{
  "num_hidden_layers": 10,
  "num_attention_heads": 18,
  "num_key_value_heads": 18,
  "norm_place": "pre",
  "positions": "learned",
  "qk_norm": false,
  "attn_scale": 0.125,
  "tie_word_embeddings": true,
  "parallel_block": false,
  "init": "normal",
  "init_std_up": 0.0129,
  "init_std_down": 0.0025,
  "decay_fraction": 0.841,
  "z_loss": 1e-05,
  "train_tokens": 972300000
}
MLP neurons of a small language model. Each row is named by its layer, matrix (gate and up: input weights) and neuron, and shows model dimensions 144-207. Each number is 128 + 24 x the weight over its row's rms, rounded and kept within 0 to 255. A neuron's up and down rows have the sign that makes its largest values positive.
A block is one neuron, or neurons of one layer that tend to fire together. After each block is what it responds to, as a language model described it from the Wikipedia text at the highest values.

L4.gate533 [139 117  94 115 123 141 121 159 138 127 163 139 127 125 130 102  97 146 152 144  95  86 155 101 104 149 134 123 162 120 131 123 159 136 117 126 133 105 144 118 120  89 134 116  47 183 137 100 137 183 151 125 107 105 104 169 163 151 122 127 100 101  98 116]
L4.up533 [136  92 130 148 117 124  82 140 144  93  97 151 168 127 116 117 136 178 129 156 122 162 138 134 120 162 152 117 135 131 155 143 124 101 136 125 121 108 140 114 147 156  61  91 103 157 152  91 150 143 152 138 113 132 155 130 115 151 178  91  99 150 146 108]
L4.gate649 [167 132 137 128 159 110 166  87 143 149 146  75 132 143 107 132 164 148 123 127 147 102 109 119  90 125  79 131 153 145 154 134 136 139 142 128 151 128 164 156 145 124 158 132 165 123 146 169 131 136 145 144 170 116 117 101 147 118 163 103 103 123 178 138]
L4.up649 [ 93 126 157 134 127 121 129 169 167 133 142 143 134 134 138 124 117 107 117  82 150 136 145 141  98 102  97 114 128 140  61 169 120 173 110 134 120 130 110  68 162  67 117  90 151 126 106 133 101 144  92 150  95  81 133 112  81 132 150 129  95 137 115 144]
L4.gate706 [133 116 118 127 130 132 113 143 152 126 135 166 101 110 127  70 134 143  97  66 129 137 170 128 160 124 122 159 133 144  98 149 144 151  87 104 159 168 144 114 126 114 127  97 133 106 161 129 107 127 179 150 189 140 108 106 159 149 131 141 115  99 107 144]
L4.up706 [112  82 137 143 103  92 120 111 131 114  97 164 119 162 127 133 134 155 157 117 129 165 137 129 115 123 113 103 104  96 123  89 129  96 133 115 130 114 147 128 124 174 109 167 104 168 134 113  98 106 167 110 130  79 122 167 136  96 160 113 118 143 177 123]
L4.gate847 [164 136 113 137 114 100 122 102 142 115  90 127 142 128 106 120 105 156  91  93 155 133  86 117 129 166 173 182 120 117 109 141 189 137 111 143  99 117 145  95 162 158 163 131  55  92 146 126 147 135 146 124  75 128 125  87 117  93 120 148 147 125 174  88]
L4.up847 [165  95 128 103 149 122 152 145 153 122 115 122 153 160 115 157 173 114 135 111 133 143 158 177  79 119  88 115 139 132 117 144 156 109 139  73 108 147 113 127 155 144 144 140 149 117 132 121 124 126 113 178 110  84 128 173 126 118 135 142 129 118 132 106]
Responds to: Head noun after determiner

L7.gate119 [118 112 131 138 160 124  84 120 168 144  89 109 122 138  71 164 147 151 140 112 181 105 135 131 141 141 138 120 143 114 100 144  99 139 176 155 118 153 125 111 136 128 125  86 124 179 150 160 160 116 143 152 129 151 125  99 121 137 128 114  88 141 166 105]
L7.up119 [155 120 153 120 115 152 152 101 106 137 111  92 125 144 106 161 129 151 175 107 119 123 162 103 111 134 154 118 159 133 147 168 132 167 136 123 126 141 135 116  86 122 153 161 141 117 119  97 121 143 109 112 167  93 101 161 105 128 108 144 128 128  96  86]
L7.gate389 [ 90  94 142  74 128 133 108 118 121 125 129 136 102  76  74 167  70 101 115 128 148 133 106 138  73 109 139 115 127 101 133 111 151 173  92 113 107  85 124  89 156 115 106 122 108 120 138 124 175 145 113 116 153 121 140 150 111 174 160 121  84 139 195 138]
L7.up389 [110 114  96 146 130 147 132 110 120 157  71 141 141 114 105 144 110 104 131 121 155 120 105 114 139 135 138 110 127 144  63 108 126 179 123 112 102 113 163 145 155 163 146 110 134 150  91 119 164 122 142 124 110  82 144 105 141 120 107 101 169 118 149 124]
L7.gate729 [115 101 138 144 135 128 152 139 164 137 107  86  87 119 138 134 115 130  71 138 129 177  89 147 127 144 151 161 128 143 162 152 129 140 119 113 143 155 105 163 180  92 115 133 138 107 120 130 130  71 176 162 181  98 119 130 110 146 156 127 146 108 163 128]
L7.up729 [ 99 137 154 117 153 131 135 158 129 104 142 131  64 106 137 148 140 149 131 116 158 157 114 133 119 131 140 129 155 167 145 103  92 143 152 144 155 126 158 132 111  87 127 124  93 134 105 110 124 155 154 123 165 161 140 141 146 157 163 165 148 145  72 138]
L7.gate902 [133 130  92 105 146 114 125 147 135 139 121 129 147 104 133 130 114 107 168 107 118 151 156 150 126 112 138 100 147 142 199 151 122 116 136 122 140 190 110 143 136 152 149 120 105  88 141 149 114 114 160 140 132 117 108 116  92 109 160 185 121 120 135 118]
L7.up902 [129 100 134 170 157 111 103 135 113  88  99 114 133 121  95 154 164 150 186 108 205 114 158 168 137 103 108 156 164 105 136 103 100 141 150  92 137 114 141 169 100 134 114 105 129 125 149 143 137 136 103 112 117 108 111 160 134 142 162 143  90 117  85 132]
Responds to: Word-initial split "c"

L6.gate375 [119 108 133 115 112 133 148 172  89 104 102 144 106 132 107  98  99 121 138 122 101 159  58 127  72 135 163 110 137 151 114 138 139 124 166 116 163 151 121 115 124 135 125 101 117 137 139 114 111 100 142 121 122 114 116 124 116 145 127 141 156 183 160 133]
L6.up375 [154 110  67 119 134 147 182 111 161 116  92 138 126 145 166 120 126 115  81  91 167 106 103  91 102 173 153 117  81 131 108 137  74 127 130 145 157  95 111 148  94 160 128 128 153  92 100  92 103 176 147 127  67  89 135  86 118 144 137 112 137 110 129  98]
Responds to: Mid-word fragment tokens

L4.gate46 [141 116 106 113  90 147 149 136 115 121 128 129 154 137 146 113 115 145 136 134 101 129 107 146 125 167  87 155 166 113 150 124 108 131 146 147 142 125 103 132  90  92 121 119  96 108  75 147 135 146 129 128 125 129 114 124 127  93 148  84 111 120 159 100]
L4.up46 [158 142 119 119 121 112 153 159 124 157 148 135 143 126 141 119 135 176 149 154 115 174 116 129 115 164 115 154 150 103 161 113 146 114 138 127 108 126  90 120 149 196 116 141 185 138 156 104 143  82 102 120 135 107 167 193 100 147 207 179 103 138 114 111]
L4.gate203 [117 132 142 129 146 103 111  95 115 112 136 175 111 134 136 165 123  92 125 131 123 104  87 137 137 143 140 167 105 134 149  87 125 123  96 144 100  96  93 135 158 170 140 136 102 101 135 131 110 147 133  94  95 104 166 145  84 125 175 137  85 112 139  79]
L4.up203 [130 147 138 122  95 125 187 162 116 137 102 126 173 129  92 129  82 104 116 143  92 162 162 162 124  89  97 106  91 123  94  96 134 118  99 136 124 131 137 118 139 124 167 118 148  96 126  90 142 118 114 100 129  90 134 173 114 103 144 145 135 145 112 128]
L4.gate252 [141  97 117 105 106 111 158 133 107 104 127 125 124 119 140 115 163 137 109 146 151 108 139  91 143 120 137 125 109 193 138 173 156 138 152 141 136 109 145 109 116 134 115 146 153 137 131 159 135 139 131 150 118 149 124 135  96 180 121 116 112 121 143 156]
L4.up252 [151 122 121  92 109 127 116 156  97 125 112 150 128 137 121  87 127 156 166 105 152 111 136 166 137  90 182 138 161 120 114 100 159 170 104 110 130 152 155 102 160 112  91 118 127 118 121 117 123 124 181 111 101 125  98 160 129 158 132 134 114 117 149 133]
L4.gate576 [ 77 122  86 124 175 139 103 126 110 121 153 133 128 154 148 148 153 111 125 109 131 123 134 101 128 143 135 148 133 123 128 140 123 123  93 181 130 140  86 125 107 134 142 181 129 114  87 128 108 130 158 125 112 133 116 139 124  60 141 126 104 114 153 114]
L4.up576 [137 118  96 113 118 158 173 164  90 111 111  92 142 120 125 126  73 143 146 121 128 137 111 178 121 125 141 122 136 132 130 120 137 163 109 137 132 113 134 152 133 116 107 112 141 104  94 119 153 128 121 117  97  73 126 125 159 136 120 133 138 141 167 126]
Responds to: Second word-piece after prefix

L4.gate11 [156 125 100 149 116 118  77 103 119 143 143 190  94 127  84 110 133  98 130  81 150 130 167 140 105 158 156 128 100 127 110 154 147 115 142  93 115 174 134 131 156 142 154 146 143 130 126  82  96 166 120 120 118 128 139 160 105  93  96  97 131  96 140 136]
L4.up11 [136 133 151 121 127 160 152 151 158 138 152 121  97 124 130 118 152 144 145  94  94 130 163 149 159 123 159 133 112 150 162 126 184  67 105 127 132 160 115 154 118 121 109 167 120  76 151 120 121 172 136  73 156 147 106 123 142 141  68 160 126 135 112 137]
L4.gate214 [120 142 111 106 127 174 139 125 149 105 100 134 137  92 116 165 146 141 174 113 132 102 163 155 128 118 166 145 148 101 108 126 119  99 132 112 101 139 132  80 134 138 126  94 165  90 112 155 143 142 186 183 146 128 167 121 154 134 142 150 108 115 131 123]
L4.up214 [127 146 131  98 134 150 155 110 110 121 138 117  86  90 130 127 140 129 174 104  94  99  99 116 150 139 152 134  96 144 145 130  97 158 103 172 129 118 127 161  81 141 132 123 158 127 101 140  97 112 119 155  95 176 119  88 148 125 129 114 164 117 129 105]
L4.gate710 [128 141 117 120 109 148 119 139 166 134 144  50 116 131 109 139  93 132 117 107 112 171  83 136 147 117 119 106 140 106 124 119 120  92 140 120 116 128  86 125 149 114 104  91 143  91 134 117 101 125 142 135 117 164 102 135 114 117 144  73 139 189 120 144]
L4.up710 [150  96 127 129 123 115 156 119 123 148 192 140 114 133 120 112 115 119 139 163 117 158 108 141 149 123 153 155 127 163 131 101 126 100 123 129 122 129 103 127 105 103 151  88 128 105 140 141 135 111 119 123 139  99  89 162 135 154 139 160 111 136 120 125]
L4.gate982 [164 121 167 149 105 176 134  82 124 124  91 176 125 109 130 146 154 131 133 127 150 121 117 144 144 159 146 157  94 150  99 160 149  96 151 142 123 146 114 108 131 129  99  80 142 143 157 129 139 140  91  85 101 130 118 103 141 122 124 114 155 130 116 143]
L4.up982 [100 155 124 123 155 160  73  95 107 135 114 101 118 152  93 161 128 151 168  90 164 138 119 125 159  92 146 166 124 163 115  83 138 117 120 132  92 126 128 165 109 104 119 128 171 121 141 132 153 116 120 153 123  92 110 125 161  94 128 129 128 147 157 121]
Responds to: List-item separators

L6.gate698 [117 108 114 118 144 146  93  84 133 143 105 153  96 136 147 110 172  98 127 164 172 111 173  80 117 103 135 122  98 126 135 142  83 117 109 131 128 112 118 176 143 118 143 113 156 160 137 130 105 139 122 166 130 143 141  90 146 122 111 124 164 159 161 118]
L6.up698 [145 111 177 119 100 122 127 145  95 130 163 134 139 145 160 113 146  89 116 143 127 106 119 125 106 121  86 100 135 104 106 137 156 135 143 142 110 121 122 122 112 133 107 157 135 151  92 140 119 124 161 148 119 155  86 139 124 142 183  93 142 122 133 136]
Responds to: Named-phrase final tokens

L7.gate329 [102 126 102 109 151 171 135 145 158 119 137 117 102 173 145 133 125 103 123 136 137 145 132 137 162 177 111 170 135 161 147  95 131 116 144 157 131 134 129 129 143 134 157 191 132  96  92 149 147  98 131  67 132 120 141 126 135 136 103 150 108 116 137 128]
L7.up329 [115 110 166 126 139 121 140 118 170 127 106 124 122 142 116 108 140 147 120 146 104  95 154 166 153 167 114 164 130 123 168 128  70 148 158 130 110 114  95 109 115 117 134 135 152 111 105 114 149 125 139 155 143  86  73 133 141 149 106 136  91 104 109 106]
L7.gate455 [144 136 149 131 139  70 146 137 169 142 169 131 127 163  99  82 122 121 146 123 163 130 108  94 161 109 129 123 100 129 126 153 109 103 154 156 152 123 136 207 156 151 134 162 100 113 158 121 104 149 136 119  80 136 112  87 160 124 180 174 154 134 169 149]
L7.up455 [112  99 128 126 145 130 137 132 116 122 162 118 118 146 130 149 160 125 120  82 156 177 126 121 114 110 119 119 131 148  97  67 122 117 169 118 110 105 135 147 144 125 134 101 135 118 136 160 131 131 120 114 147 126 127 127 120 138 111 152 158 107 118 163]
L7.gate603 [168 137 134 128 138 110 166 107 105 124 110 107  76 158 163 110 130 100 131 117 100 117  99 130 162 115 128 134 133  98 130  82 124 159 101 130 145 145 103 140 129 130 143 103 146 148 115 104 169 130 144 134 136 134 115 129 138 137  82 151  86 134 122 112]
L7.up603 [129  99 118 133 148 161 162 101  94 122 119 135 154 134 129  73  85 122 113 126 136 150  82 128  83 118 142 142 114 110 150  80 114 128 137 109 121 122 145 128 164 158 140 102 129 107 132 160 148 159 104  95 133 132 141 152 137 181  97 117 143 117 147 133]
L7.gate896 [153 156 133 124  95 146  96 131 157 147 137 130  73 127 132 131 176  71 144 110 170 110 148 142 173 122 159  71 118 189 134 134 157 112 150 114 137 152 101 128 138 130 139  98  97 108 128 126 137 157  92 100 106 118 131 116 143 125 151 131 124 144 122 115]
L7.up896 [126 126 143 123  91 155  95 134 140 154 110 134 133 141 102 124  90 138 124 106 100 154 101 166 125 110 146 179 132 133  67 114  95 112 124 107 122 120 115 142  93 159 112 103 136 152 131 142 149 131 113 145 104 137 132 143 135 136 130 133 124 165 112 107]
Responds to: List-item separators

L7.gate281 [126 121 119 148 135 118 137 114 130 123 137 123 102 135 114 159 193  61 130 123 123 151 128 110 106 117 110 128 109 118 140 117 147 125 134 128 139 150  88 118 154  93 166 142 150  96  77 130 141 111 117 157 112 110 129  91 151 143 127 157 141 142 121 118]
L7.up281 [125 132 143 211 147 169 145 110 147 114 132 152 118 120 149 105 110 142  80 163 145 124 121 120 127 149 168 155 115 134 137  98 145 134 153 147 161 130 100  83 115 103 148 120  97  88 167 141 144 130 119  82 143  80  86 125 126 133 107 130 199 107 126 120]
L7.gate658 [147 124 113  95 124 128 152 177 137 102 108 126 115 130 113 148 132 142  92 100 121 139 171 181  82 136  93 114 133 162 119  98 168 125 126  72 154 164 137 153  89 148 136 137 142 101  88 127 139 117 170 170 149 161 125 107 140 144 122 128 147 102 124 144]
L7.up658 [132 131 126 118 130 138 156  98 152 126 130 133 144 140 118  92 121 100 118 104 117 129 151 143 118  90  91  63 127 122 139 125 112 151 133 107 173 155 107 162 105 144 149 133 120 114 119 109 107 121 138 162 149 140 113 114 168 113  88  97 128 163 167 129]
L7.gate795 [138 146 135 132 109 115 141 103 115  96 122 107 139 118 131 115 116 140  85 108 148 160 125  82 120  99 142 157 186 144 106 151 130 112  92 127 123 107 116 102 126 116 179 110 124 154 144 124 146 170 149 118  90 144 107 148 104 110 136 117 168 149 122 123]
L7.up795 [135 116 125 134 141 111 108 137 154 112 131 197 209 108 151 132 157  92  90 107 102 117 161 145 123 136 126 110 175 129 111 104 191 139  92 143 126 132 115 118  88 154 160 156 129  94 134 130 178 146 122 156  94 167 146 147 103 151 109 132 187 123 102 106]
L7.gate914 [130  96 131 136 146 115 133 117  89 119 118 116 135 140 160 132 123  86 108  97 122 123  84  60 128 123 108 180 124  85 148 148 153 110 117 142 153 129 111 133 144 124 118  86 147 122 107 145  97 108 133 145 166 124 191 126 119  90 144 107 134 145  94 146]
L7.up914 [119 121 138  82 107 114 107 129 132 158 155 139 126  80 117 124 145  95 116 104 107 145 132 113 143 111 135 110 145 105 141 140 141  89 106 183 152 126 153  89 192 130 157 132 116 142  98  97 101 119 101  93 166 103 129 114 139 113  80 173 118 142  64 146]
Responds to: Mid-sentence opening quotes

L4.gate634 [104 112 100 133 178 108 108 157 143 132 136 123 137 135 149 112 137 151  92 105 132 124  94 137 112 132 125 125 144 144 134 154 182 137 127 130 136 119 150 115 102 146 119 146 115 162  95 161 128 123 139 101 134 114 141 163 130 109 133 166 140 140 111 130]
L4.up634 [125 139 142  95 151 113 136  76 151 140 151 127 113 157 144 112 139 131  85 133 131 128  89 139 167 162  96 122 147 131  98  87 158 149 143 166 150 156 125 111  68 112 123 145 131 125 130 151 149 100 127 131 137 126 115 135 115  92 137 118 172 117 132 160]
L4.gate744 [126 142 108 146 138 122 128 147 116 176 132 109  92 163 125  72 128 129  55 147 165 107 111 171  96 119 134 113 164 134 128 135 128 126 141 126  89 119 145 159 100 147 146 170 148 169 157 106 159 122 122 129 128 147 138  98 122 112 122 164 124 125 124  96]
L4.up744 [ 75 138 125 149 119 116 121 128 177 190 111 142 156 104 116 116 133 125 128 152 125  72 134 169 122 110 172 151 173 148  97 121 148 129 134 116 143 144 119 124 119 121  75 169 134 156 139  86 141 121 117 110 131 114 131 115 127 118 129 142 111  84 105 138]
L4.gate941 [138 181  84 123 111 124 164 108 154 135 116 101 105 140 154 142 135 129 161 122 110  95 130 162 111 114 113 142 149 108 112 157 140 172 143 140 143 127 151 143 144 133 126 140 116 146  91 147  96 153 164 115 120 106 151 128 105 131 140 137 140 127 130 121]
L4.up941 [ 93 105 175 145 167 126 111  91 109 133  68 130 110 116 113  81 152 116 151 125 169  91 131 147 103 143 141 126 126 111 136 147 106  98 125 184 144 161 151 123 125 136 135 125 121 146 127 131 144 143 123 113 141 101  98 102 139 120 133 151  95 151 115 174]
L4.gate958 [ 81 169 136 138 151 112 125  84 129 137 124 156 124  73 154 163 122 151 152 137 164 156 133 139 157 116 159 135 116 152 142  93 113 110 163 115 153 133 132 140  99 111  94 153  84 137 135 192 154 136 118 129  67 110  88 108 179 130 166 119 157 145 153 133]
L4.up958 [132 128 108  66 150 111 136 168 149 145 137 151 136 188 151  96 129 100 146  95 156 115 152 110 122 145 138 112 173 116  72 144 136  95 108 155 128  85 119 137 110 149 137  94 137 133 135 125 159  94 122  83 108 147 142 135 123 111  71 153 141 129 128 111]
Responds to: Quote opening a noun phrase

L6.gate922 [ 62 107 127  97 144 131  93 116 142 137 149 109 154 138 143 119 129 109 137 121 143 138 159  91 141 129 119 152 107 167  99 127 145 116 146 122  93 137 145 104 148 181 156  82  96 127 128 147  99 101 165 142 149 128 145 179 124 115 136 144 122 110 135 155]
L6.up922 [103 189 116 158 127 144 156 144 150 156 149 130  61 115 162 135 130 146 101 109 162 145 118 108 121 208 118 134 123 164  92 126 162 100 127 121 111 144 130 147 113 102 122 134 163 122 142 142 107 105 118 137 140 131 128 152 167 139 131 112 164 157 145  84]
Responds to: Opening quote marks mid-sentence

L7.gate252 [136 155 118 120 121 107 150 154 132 142 140 143 105 111 144 127 169 152 110 150 112 130 158  90 147 142 121 154 112 141 146 130 149 119 126 116 164 165 129 113  77 108 150 135 161 117 134 102  91 121 123 141 120 107 155 137 108  71 131 136 129 154 151 161]
L7.up252 [140  95 145  68 124 148 141 143 141 130 117 146 150 124 137 156 169 131 113 127 142 101 106  92 149 150 132 168 145 129 118  85 118 167 129 131  84 157 136 134 126  96 149 146  90 131  94 139 139  82 135 147 129 151 166 151 128 157 103 123 144 172  64  99]
L7.gate272 [151 162 132 114 149 125 133 119 118 149 106 157 121 140 119  89 128  97 140 161 114 177 108 133 168 131 126 147 127 142 119  85 145 150 153 133 129 165 157 112 130 171 122 115 112 148 128 149 110 128 144 110 102 157 121 163 138 128 120 158 132 151 167 123]
L7.up272 [150 117  78 102  96 148 140 113 212 115 141 141 143 153 138 105 107 152 118 112 137 148 143 114 132 114 101 139 183 141 143 129 125 127 160 106 170  82 129 124 143 114  93 131  91 155 102 130 156 135 129 117 147 150 166 101 118 137 143 120 119 143 121 147]
L7.gate295 [141 109 111 109 118 113 117  99 144 118 136  81 114  98 148 119 100 135 119  83 154 150 153  94 136 102 113 130 133 134  82 123 162 113 101 143 130 113 188 134 134 151 101 111 129 136 145  97 145 176 128 133 112 140 156 112 134 113 103  91 134 121 102 111]
L7.up295 [140 173 138  88 102 125 107 125 139 131 126 156 158 166 120 124 135 129 172 122  91 128 120 134 140 121 130 153 117 144 114 129 140 104 153  92 131 107 142 122 125 151 155 151 145 177 119  81  92 103 104 120  83 146 131 116 150 123 147 136 124 116  90  72]
L7.gate877 [143 135 134 102 112 135 112 126 155 129 149 166 127 122 152 151 115  66 115  64 128 143 136 131 135 127 158 123 103 161 142 152 148 160 148  99 129  80 140  86  91 131 163 137 140 111 127  81 128 113 159 101 104 151 146 111 139 148 132 115 121 148 128 114]
L7.up877 [147 150  95 126 154 126  95 103 162 171 129 134 101 107 114 151 135  84 151 183 108 162 120 137 126 114 130  86 112 115 129 122 156 140 106 137 186 136 145 116 122 117 121 146 123 141 136  94 131 108 100 132 136  98 114 167 131 122  90 136  90  88 118 157]
Responds to: Collective group nouns

L4.gate285 [145 156 127 124 150 156 110 150 136 151  83 128 134 154 149 165 115 143 103 139 138 128 139 122 140 120 126  82  98 154  99 167  89 151 149 144  81 145 123 103 118 131 128 124 141 167 118 116 122 123 168 192 198 135 103 114 150  93 109 118 128 153 136 137]
L4.up285 [158 132 117 102 118 162 143 112 152 104 131 154  80 131 139 137 137 122 138 133 152 171 139  99 160 133 136  93 114  98 177 138 112 174  90 122 110 140 143  95 153 133 124 117 161 128  95 120 133 160 139 163 113 149 126  91 130  85  86 118 148 169 103 126]
L4.gate640 [136 168 130 137 168 162 145 173 172  91 154 147 132 143 121  75 106 119 120 151 100 169 128 127 140 108 117 186 136  88 147 129 124 129 156 124 153  88 155 148 124 149  99 139 170 137 126  88  92 115 117 126 115 112 112 157 112 109 133 120 119 108 162 132]
L4.up640 [120  88 120  93 138 139 125 119 134 168 116 130 119 107 148 118  82 116 145 157 129 101 156 120 125 119 130 145 116 138 139 158 129 132 122  96 159 111 139  93 149 109 109 154 144 115 122  83  89 145 111 136 129 128 104 116  93 136 157 100 137 132 116 154]
L4.gate852 [178 127  86 113  84 141 119 136 118 150 131 105 143 137 140 119  83 125 101  97 124 161 103  44 122 177 125 151 164 133 112 103 160 144 130 152 146 152 128 183 120  95 108 132 137 108 123 170  85 150 116 119 154 118 142 102 156  88 105 127 132 137 107 148]
L4.up852 [127 114 131 111 129 127 105 150 184 121 124 120 174  92 157 122 142 132 151 118 132 110 148 150 117 111 118 167 121 134 140 142 102 119 141 137 160 112  94 118  91 109 144 121 179 109 162 153 126 102  98 140 113 158 161 154  81 129 104 161 152 133 141  95]
L4.gate983 [127 158 164 123 132 155 128 127 110 135 133 138 125 196 148 141 139 120 172 127 128 151 103 135 136 149 124 116 143 111 131 204  78  98 133 163 117 104 135 137 150 124 145 112 162 149  79 134 118 123 134 110  95 123 127 128 121 163 132 120 108 147 145 122]
L4.up983 [113 135 174 136 122 145 126 142 181 145 120 119 158 120 132 131 124 128 129 137  92  66 124  70 161 135 118 154  96 129 145 129 111 142 117 158 167  98 152 110 128 170 132 132  81 131  82 105 105 139 193  81 110 121 125 152 152 169  56 116 144 161 124 154]
Responds to: Organization name head nouns

L6.gate130 [176 155 169 136 163 101 132 134 115 136 146 137  94 136 113 120  96 105 105 134 126  89 119 168 123 134 166  98 132 158 120 121 149  72 145 128 157 153 129  91 132 142 143 117 143  81 142 139 146 108 140  90 157 163 132 132 107 141 140 120 110 130 146 126]
L6.up130 [159 139 125 135  87 127 123 134 101 135 135 178 123 156 113 136 127 164 145 114  95 151 151 116 103 133  84 145 128 136 105 153 126 121 116 113  96 100 136 123 132 131 101 146 161 177 130 111 123 140 143 123  88 134 131 110 145 153 145 122  98 158 142 135]
Responds to: Clause-ending commas

L6.gate276 [120 129 129 122 132 129 146 113 136 136 134 143 122 154 121 148 147 107 164 135  82 164 107 135 128 145 103 158 130 158  99 110 128 109 117 110 119 121  99 122 117 114 101 122 132 120 116 101  99 104 141 120 130  92 118 106 129  93 180  50  98  98 146 133]
L6.up276 [136 129 141  99 115 123 131 159  96  64 160  95 117 115 188  81 138 121 101 115 109 135 140 117 128 139  95 155 151 122 121 146  99 111  76 109 134  81 130 157 113 117 135 128 124 156 113 150 122 132  91 138  94  76 124 133  96 153 133 153 161 122 138 122]
Responds to: Head noun before of-phrase

L7.gate457 [112 102 116 115 146 126 154 138 102 137  84 143 108 123 142  91 147  93 136 113 150 126 139 118  95  97 156 147 164 136  94 147  93 145 138 123 129 104 105 132 153 104 139 129 101 132 125 136 130 114 109 137 131 110 126 113 178 146 184 145 151 133 194 133]
L7.up457 [ 73  83 155 125 105 124  98 103 104 100 105 109 104 138 146 122 143 123 130  86 124 115 115 101  99 132 126 163 117 119 143 150 104 164  94  60 108 132 107 128 111  95 197 113  90 108 128 156 133 130 140 125  61 132 108 108 111 118 168 105 121 117  76 130]
L7.gate647 [121 120 115 120 114 148 126 120 120 111 149 115 110 139 137 114 165 108 105 144 175 146  98  96  99 136 178 158 146 111 113  78 113 120 124 135 132 161 156 147 119 115 101 119 141 134 145 124  97 123 122 140 156 154 108 130 131  93 161 128 145 127 128 155]
L7.up647 [127  80 154  96 137 134 123  76 105 137 112 147 159 139 100  94 139 139 129 132 109 161 147 136 135 103 130  89 127 114  86 130 147 135 120  95 173  80 158 119 112 194 140 165 129  93 124 130 160 144 127 143  86 150 148 111 170 162 134 121 113 169 149 130]
L7.gate982 [143 147 164 108 140 117 159 109 163 190 129 124 184 135 103 112 176 126 140 145  99 136  67 108  82 103 133 131 118 164 145 126 147 114 132 114 176 141 141 104 122 166 134 142 152 102 142 118 124 132 130 137 157 110 141 153 153 138 119  97  99 126 193 101]
L7.up982 [168 154 159 161 130 147 113 127 137 117 118 144 150 135  78 149 120  95 121 149  91 114 121  63 106 130  90 159  99 123 154 158 129 104 143 105 143 157 152 118 141 163 120 144 135 118 137  90 163 139  97 119 143 143 161  96 158  83 137  95  96 132 127 108]
L7.gate1016 [130 158 142 135  96 124  84 116 148 123 145 119 142 159 120 135  93  89 132 104 123 112 122 103 119  89 128 139 133 163 136 120 132 143 132 126 149 164 132 137 125 120 100 126 156 135 134  90 120 138 132 147 123 116  93 120 122 154 132 141 146 151 105 161]
L7.up1016 [124  96 124 114 139  90 117 122 156  96 135  89 176 157 103 138 109  90 143 149 161 130 168 117  82 141 130 135 123 153 118 129 142 127 124 100 155 141 124 129 145 107 189 164  91  94 106  71 149 140 130  90 131 118 149 108 172 163  88 103 138 132 130 165]
Responds to: Nominalized action nouns